{"n_layer": 16, "d_model": 384, "n_head": 6, "n_kv_head": 6, "head_dim": 64, "d_mlp": 1536, "vocab_size": 32000, "activation": "gelu", "norm": "layernorm", "norm_place": "pre", "norm_eps": 1e-05, "positions": "alibi", "qk_norm": false, "attn_scale": 0.125, "bias": "all", "tie_embeddings": true, "parallel_block": false, "init": "normal", "init_std_qkv": 0.015, "init_std_o": 0.00265, "init_std_up": 0.015, "init_std_down": 0.00265, "optimizer": "adamw", "lr": 0.00138, "beta1": 0.9, "beta2": 0.95, "weight_decay": 0.11, "lr_head": 0.0053, "grad_clip": 1.0, "warmup_steps": 531, "schedule": "wsd", "decay_fraction": 0.618, "decay_shape": "linear", "final_lr_fraction": 0.05, "batch_tokens": 65536, "seq_len": 1024, "doc_mask": true, "train_tokens": 324800000, "steps": 4957, "dataset": "wikipedia_en"}
MLP neurons of a small language model. Each row is named by its layer, matrix (up: input weights; down: output weights) and neuron, and shows model dimensions 48-239. Each number is 128 + 32 x the weight over its row's rms, rounded and kept within 0 to 255. Numbers have three digits each.
After each neuron's rows, "fires after" lists the tokens most often just before its 100 highest values on Wikipedia text that the model never trained on.

L9.up1030:100111107145121139110087144162159151115132177159139147123135158138145121117148170068130098136179115091132137114126119136152110126132087064124085128137149118155133130171093097128157147119142135133090210133115148137149137120090212060124100071105157141154128148147143194201175061110145095134157133121080148121115163158132166065129155211115137179147146123112142131068121102155190104155108125104125110191118154142050101166155100156044145187107142110143152096154167154143141119101101126087145148109158139164128189151171123115009143117122101133137123097096139113146134137142148116195
L9.down1030:179145158139085126112140119071170147147067095174157114118207099131140128144145129112134129133087130180125128129131173134103144160101172145150132133132075107099139110100093156122171087107103113157093121100122145082102154091097162156117150113151163113078146147151114113109114131086099108110115162145072088129132036138123090118101084172073119079125077093097088104114131173168129114110146171140177074104146129170149135149182138159166177107145098192102078129123091134117158115158140137089184087047068163176158173097102113100175132155165163151175184168169120114105116114136089177083
fires after: " |", " the", ","

L13.up1215:121105144169097092114101104215172148136166142130126115089126155168093094075139123113146140168107131111117167188150115115177129170218202096124051132066132138129138143169107163056187149123143160108096164179109028164095168144146135123107148118138132177145135168140160140134117053149105137144159130139135119089129120141134167120134088174082162136188104073096106111074141127167086145116088150155136129128150108210081197128150145091141081036172082137123102135131097119127084101145158094157115113102178128175100144136115127121107110127112115149152087109170087121162094126098153158129
L13.down1215:123129066094105132136116143151110135123090169089143138133157076126146095093117135106113138112154136144121124148074143135069106126127115116096094167154154126127120125113106133080067101135150075155149158142105170160120087188126163119116131153154153129123095161094108119103161073164136101096156182140091126139082109146101092126183144082067114118111126090133121100115120255124178126100172109132114135112146225128156129108099107138084127114110101143095108100071157136179138110068150149115086137125159121127156152159204114159130078153142133112087162192124161186105157129119208150124
fires after: " |", "\n", " –", ":", "\","

L13.up163:116132125124103074168170187156128136101091120098108076105116111101173169121115134123137146136070118129092162191090140168122115119145199092106114131064133124148182100099173132123153162127131108094093133183159149176133115111199144161087178127102156081200127169156148155153079081139043133094139179144104130081174100147114096103162137118119170142213139076175167088088187114082135104136113094156116099174149102199175155120138123134124158127134099142130112125135104137139125111090078105103148174166093106076075109096096126129089131115114158205169132118139133090111182143057077100129
L13.down163:108100177140073147109115142158120123126139163152131141131171161158088084157118152198101085085166139083147139102125127148097094173112110154155152108110113097179160126112150154143106106082135135150135099124130156133136177134175153164110170070191166089111127106161168119123144129153149091128154175157196131156112136086141118127127142146070178107133080091077127126113117128181130107142148173137119088155115153107081098084138100133141181150123122103128101133148072103116115146106149157111158100118188134205174054122135158051115140147120103082074129124147090104067187114182086199116
fires after: "\n", "=="

L2.up532:141137088089106132083120132137175106105097120092124163134162094120167146172102124156068198165132128128164145129131075148089110165217151117099092188105111133109156150200162166089117102154166029172107152135083162132116175135186100150099176128095150125115206162157042111155055108063105101125130099151151125194109095139131166112155167124160108118166140130135112056149132108077161156090181165140123135117116169189177137132082066106143056103131154128103086171125154162108081072064112082159144142121111120134125119167157179182112148136177122143104115114134153118131132149167077116072
L2.down532:197078094110169144116123139154146080104051151139098094158146137184119091105181149080144159149141151135118126081113125148112176109150156105140115097161157138103110136113147164109093124198126139085113111091188135169113187178170152156139147111084121125105149141125156148138131134119110071108107145021192180091128156127162141153111149100180115174100031193092112124131142129072104191138112149114161103077093091140177185136111158082170108089152104145139173195165189133108169132157132138066118114121122131073091135167095117112134104155089100068104100114103084098125115096138074062102
fires after: "|", "\n", "-", " the"

L2.up404:170182136146123130085152154128119121109154100141154071119070094163162074100146102135054121097082098053111118127064119151141162190133104078182178185152105135111145094104201138095149148168137105169111123160103074172154093105117171043133175096151108145111176147161103204128130091077107167119159140156140100096115118129147147153145128052183105118122121145161113108188100139119123161117131104170083103150117107099112127161129080153123097110116127078128140154109170108145055109110150077184160108164106084130124106097123134087145142138168166152161130159157106121142092111042175140136
L2.down404:122153154094194143120091115134140097124147082111168168132179131181115155170142152182152107153114124066111050077118124146176048143124141157102162126116118103128066102137167110092088108153105135175103115118098119148154103142126160103174126113156093116116133119136142070116099126116145135175106077108122045096103158100122132147143070097126094097163076123139183139043139240159069174113169111113130059162142126061154128095104158082121131152073136136113167187141097120109143091125154126166119178118139142149147078124106090101106160061141156089198184164080117091134115138127105147186
fires after: "\n", " \"", " (", " ", "-", " Succeed"

L2.up1029:144092151066111097009070164151114110100135150146131165082088122134153121113147059134059189111124081095139137130119121152140185138086112065086141138135130121088144159127150160090103124192132068129111149178121179108130131159200125107132176106117138119093156107165174174148118157124139128107102154136154145173117078136134149093124172129140125181161103103166074128108108119112138109170167130198117093119094145147113161168130109138162069138122087074113104130115160179093133108135108139110114094108110161125135128133120114098155135135161156104077159135170132160039129123113119208115
L2.down1029:176133095070091125118103143106130080116079160125103168148168152172108076102134177052161143101122098169147156074146155154110189089155229102137123041109162133116165157172093121117077129160142170118095092097131157157058138150119146134126119117143094154107128104134187110135101122169093185112089153142094154145102143061121119151139127124139117129120125153150146121129126151082075158076157158130136110138116144131177176119104111126134125049104126107140161145093137124085103177121154178119139119125073147170123135150120122136092102137125158073137144138137133143135122142164121140112
fires after: "\n", "|", "-", " List", " ("

L13.up317:119112106153147161052134108187136169147146133143172109130067060133128095138107182164112124135068093073100121177142120099119114121106139169142190151120150104119134091121208095132184159126105083060135115127111132151150151130163125118068112129131119109173101134148088203112092139087121123124148168158151119129140080084096098096123129194181135114172100101207112124151098115101122109085087142178127070094117102138152119136152075090114093174134131162154061128099127100122142112118125125095081090116156069074089131100149110084095160138134137211146113090135094092144115145129098137148
L13.down317:154150144171159082147111112195073165056117096159098076073126124128169151082116067103105140114112151100144139203112104145123077113195156133152152167128059146115139132151147158107063151123125152136118164173168123156147175133101132129102148111129109104162148094156148146163100130118139131101103150119183151168085059102129166119083083142116146119114123125127165098121121083165121103128120108153127068129160171122113106115128101057156108147192139085092078145178129176089117072159109123189105113102098101209188172083131141047149144140110094145104098106133141111093163067134113174096
fires after: "==", " and", "-", " ", "'"

L2.up95:141146131038133162132107134119152127155069116119131158101115083094091120093129123098131152093128104083097137102102136118154107128179077053145093115105118073103186165119128162136125134104123092095147124125105163116104128068146153114105145116144123135099189126138192175175096110122149123072104163189094111122103131089163153106137136126156159129104104130211131139129113110071159073125112078196119110125138172160115136148154061147119078146170127118128071104097112099232131129088160131144190138184122086079126149067140136144155150107190138169096123135132183138081126169133141153130
L2.down95:130099094119104137149160107096126107111156148178130116104135087136148087113093197153131141086119153128142186110122151093093101093157126130140078138079107194135173134168117107148094152139139123103138165190113109120106188106078041173110126130113125148095136126087144122112053172180192054111073102137156071148143133131119208186125144141124125141103183161148129152127111161110065127144135168137108104167148097063104066120112098123102147106104125231178094081133142117160177187146088150128124121087153105103104095136119111156164163113070153060133124135152194170126157103143122131165
fires after: "\n", " \"", "|", "|---|", ",", " ("

L13.up1450:184088120127160137168083076109131094140095111090162132064126133097126116124114120151158134145089070134131135127148133132054121089157154117133091180113118153059117119084135165125138123190111094123111118156090205144121132120216156193090094188107135130136063175126096100132086135111140102131174178150161142136150161139153082075187142146089149074167134105176138110100135136152093135099078066171056103129166148171160105111126201140124145106124156118105116132168022127117126082069112099114102135103117133088063159102152097109131139153105145162151107152172136110155082130058097124157
L13.down1450:092144112084128137060179157136134204154082152119114124135090110121187077109151099081141132097145122117091175103098130105174131167121097100097113099151094159180142171183165170149090173136059068164135126141181090164172165137101138065174136119132116098177146106131137159144107163188076119124149141113100141158096134163157101101112094097141100095106141139176160119173126128148192118175107134110144065125129042094168111106133101160154086130159167132164132179091155142167118081164171128119154136140155098210154118141121100154070133122128104080114152115075132113113165099130128148126
fires after: "\n", " 3", " 4", " 2"

L2.up365:203108163127116150070139105111160164109125131117066116129070124123107086090153119119057129139111126139102160098124142137104137138140105077168172245109125130100146151123168144085130142145094119090101117187088118150179144083171121108141138069081125157112128131149133182152105153136044209094096097079179129139151135162150190113148121102182137125077089114193138115104130134104113117107180124134132108144103099120115153143117132097143078121126177123160122172136122151147140090142085095150153120159153128128116084075135061178154115097148134115130059122169150094136139172065100149137
L2.down365:099146097176157130155093181085176107113156128134169131151125170090119134142084127174131089123145075110144118105138170147142111115135052079132095127079157172127112100154153117111148119135055136108158104137156135191121183141070144119088124079152109129127135134173172149090144068110104111094096144125094126114106154129118198149190116146099143068162094132112162126113168117127092115163122158063121118200165128131124139132050107095160133160129077136032116149141114178105062125131040182113113143128118144140101120183075120127134172160152129102070108160103146140181089127090173162130
fires after: "\n", " |", " (", "-", ";", "|"

L2.up195:116171156139133102118146127106143116153110165145144133157144127147183192129152131115064141087150157125074086132138116201187087148195111133163136200135104168114180133102153118091146201147118106165073176140089089124114162105113179087145112129132145161102199139145080125169160110141078127146151138116118123143098067117139148089101121157142161134100095104175128147110107144142102115113109133095162134180123172170121143176106086080072115136171154125091079081144108149135107111119149133179137092115133118127147108102157163111084133112114209162191124113174069160148150129146132097169
L2.down195:078123126153159098184131125125162113094129155130090156147146132107126195126189126139113184095132112145095065064086170157126143150105149184069063153118084131108146113146138147133090168103115194143131147178127184161116156097095142110127124149055087120175105142105129114129128128154109176119158070105147114156168066163137178149120147108168119084175139116127113151107128144189090165096169145198090109102114147156152116154093151140119110137101115158055158126113089102164116134104079128150136142136112159113179125165145139074100126174146138126196193093128125105113120109086118167161
fires after: " (", "\n", "-", " \"", " Website"

L9.up232:109121141159130134113147136130099089159127169112113151072200088110053102148124172150112080117082039048099119155162212140112177132094129118153108102129137127146161106195144171122126119147135115131087089132200146132088135097091071080136144089107094132191130104135145144123101093108131099160185151177091148104116125141128198057115126111161194055104120106137080106109111107209181100156091101076108167160097164194142162144169063125112124071104103104161151139117184111218110111146117097134124130126168085126101094179093206102119155086147106137110105175104151167077125118171101144128
L9.down232:158131161125100168122094123152147142116113074167126156107071175124171151127138093098084112163155133170131137140110137158126142174192131154140165156141113096130077105109072100129178142141126169122106174123030098121129045168166171120137115162122157077106140160117136097097117105138120128139136098126130114135110072100169065174125147118083096176151151091121148105168122171074075126146163138152117135074170134097133092151090111114188128165134080124105082126139092144109137151088144199144074168092152108173177090083194124143117109202128151134143138097174131180151127082111083112121
fires after: " the", " in", ",", " The", ":", " |"

L10.up969:081128093132160156132158100107124111146105186130164077161124130154128155164135111125077103113106163118066064101145110064115140121098075121141149121102097143126108137103144110090122107193120067167131112077098158138102178141163119050137155071122157152171113142170143158187100135166128128104094078173111152163121162110112150116203144223075180139069170168095161181082092094172112136072128129133145158142077169110180149150154165143077093100145184073170134128114144132158162151092106091092134069144138107140124153133124162087101125118162069135103138187085098041137080128166085143136
L10.down969:116138113150109113132203162084133158132139160137139151151138138075139161133143147116119103153158100086148086111102138079144128157128173149077099179144160143140114068087187139124048183146130107151149115144078131140163119111097063165125156170127116173161130143125094128106122120170174114119116129160110171095088075135150056161111095153115061101139129146137102124155128161174144109122130226147162128138123104176085170147176085113123053142083076142095108024099124095154135117092135143076102161194152137100079163061116116138116117121081149172126142141123135122080165112090172141158
fires after: " |", "\"", " 3"

L2.up286:124157157097101150127180100154117121157193133157151168126170112153148133110151110116100116081107190129111118149091118203152147183141203149162137169139132096131135173137131161103115146089117100116196133166061153151140097112085175086152142109165137153138118154134119125153160102114073083122166140147086145159132110131198130096113183192165129169151083116208145167123104114108106111167127112111114082130078134140093133117151134065069092171183148122113079117155114122064089142140059134112155069108051132155105114165145136099116145130114144193123068148121075185094124141111145200175
L2.down286:127112134152107158126099116117165098127072095176077116186080192121095135054084157140127136102105132134127173146099110118137096102153127129137102117196158129150135100178111161134139099117111149160097067156129095141148148130144157155135078077127112155146117129096145182148086105098199171081096127073107155134150128155117129121156089081121091083081133133095109083126142127101097159155128142151103110176130080151132063126132111119147123116184070157104133141169129134140150112062180127117173176130208211130143143119146154080196156107111121076160131127158136085125122091157117128130
fires after: " the", " D", " S", "-", " T", " F"

L2.up778:155101131115107075104105169084133116087126169147129134082100128152134087188062153146118181101164157088078190132067124155121137126124135107154148158097205128092136122176140120113158124168102094124084141189176134144117145092074136100144158068088118123134191153146171142157135115109106186030077133108188202092086106117100191097127133094135112167129086120152098107150100129058119153153192146155128073143171166100098115134166141125182147140141132113128120106115176133127022050097111131060101111143105121123133203106110092161182103068167149131163160111141124140159127125116145141126
L2.down778:120130172134080132132090103120138106169113166178135130135165180112088126144158086097148097147101137255082131053126176117149095112090106122115139139071080149133103143110117165132072094121121176144137159136105135144169165121133107192133187149071135104119168102106134106147109148128094155121138104156107120114094133111128101110131087152141060119117089177094184126117093119195169125093096152153112150084160152188138102155136160088124146080132154130104086144174115090173133175125085134096125136178102097212161134157111167136129149141115125117224165143104096142163113045140149116144
fires after: " |", " Candidate", " Votes", "==", " %", " there"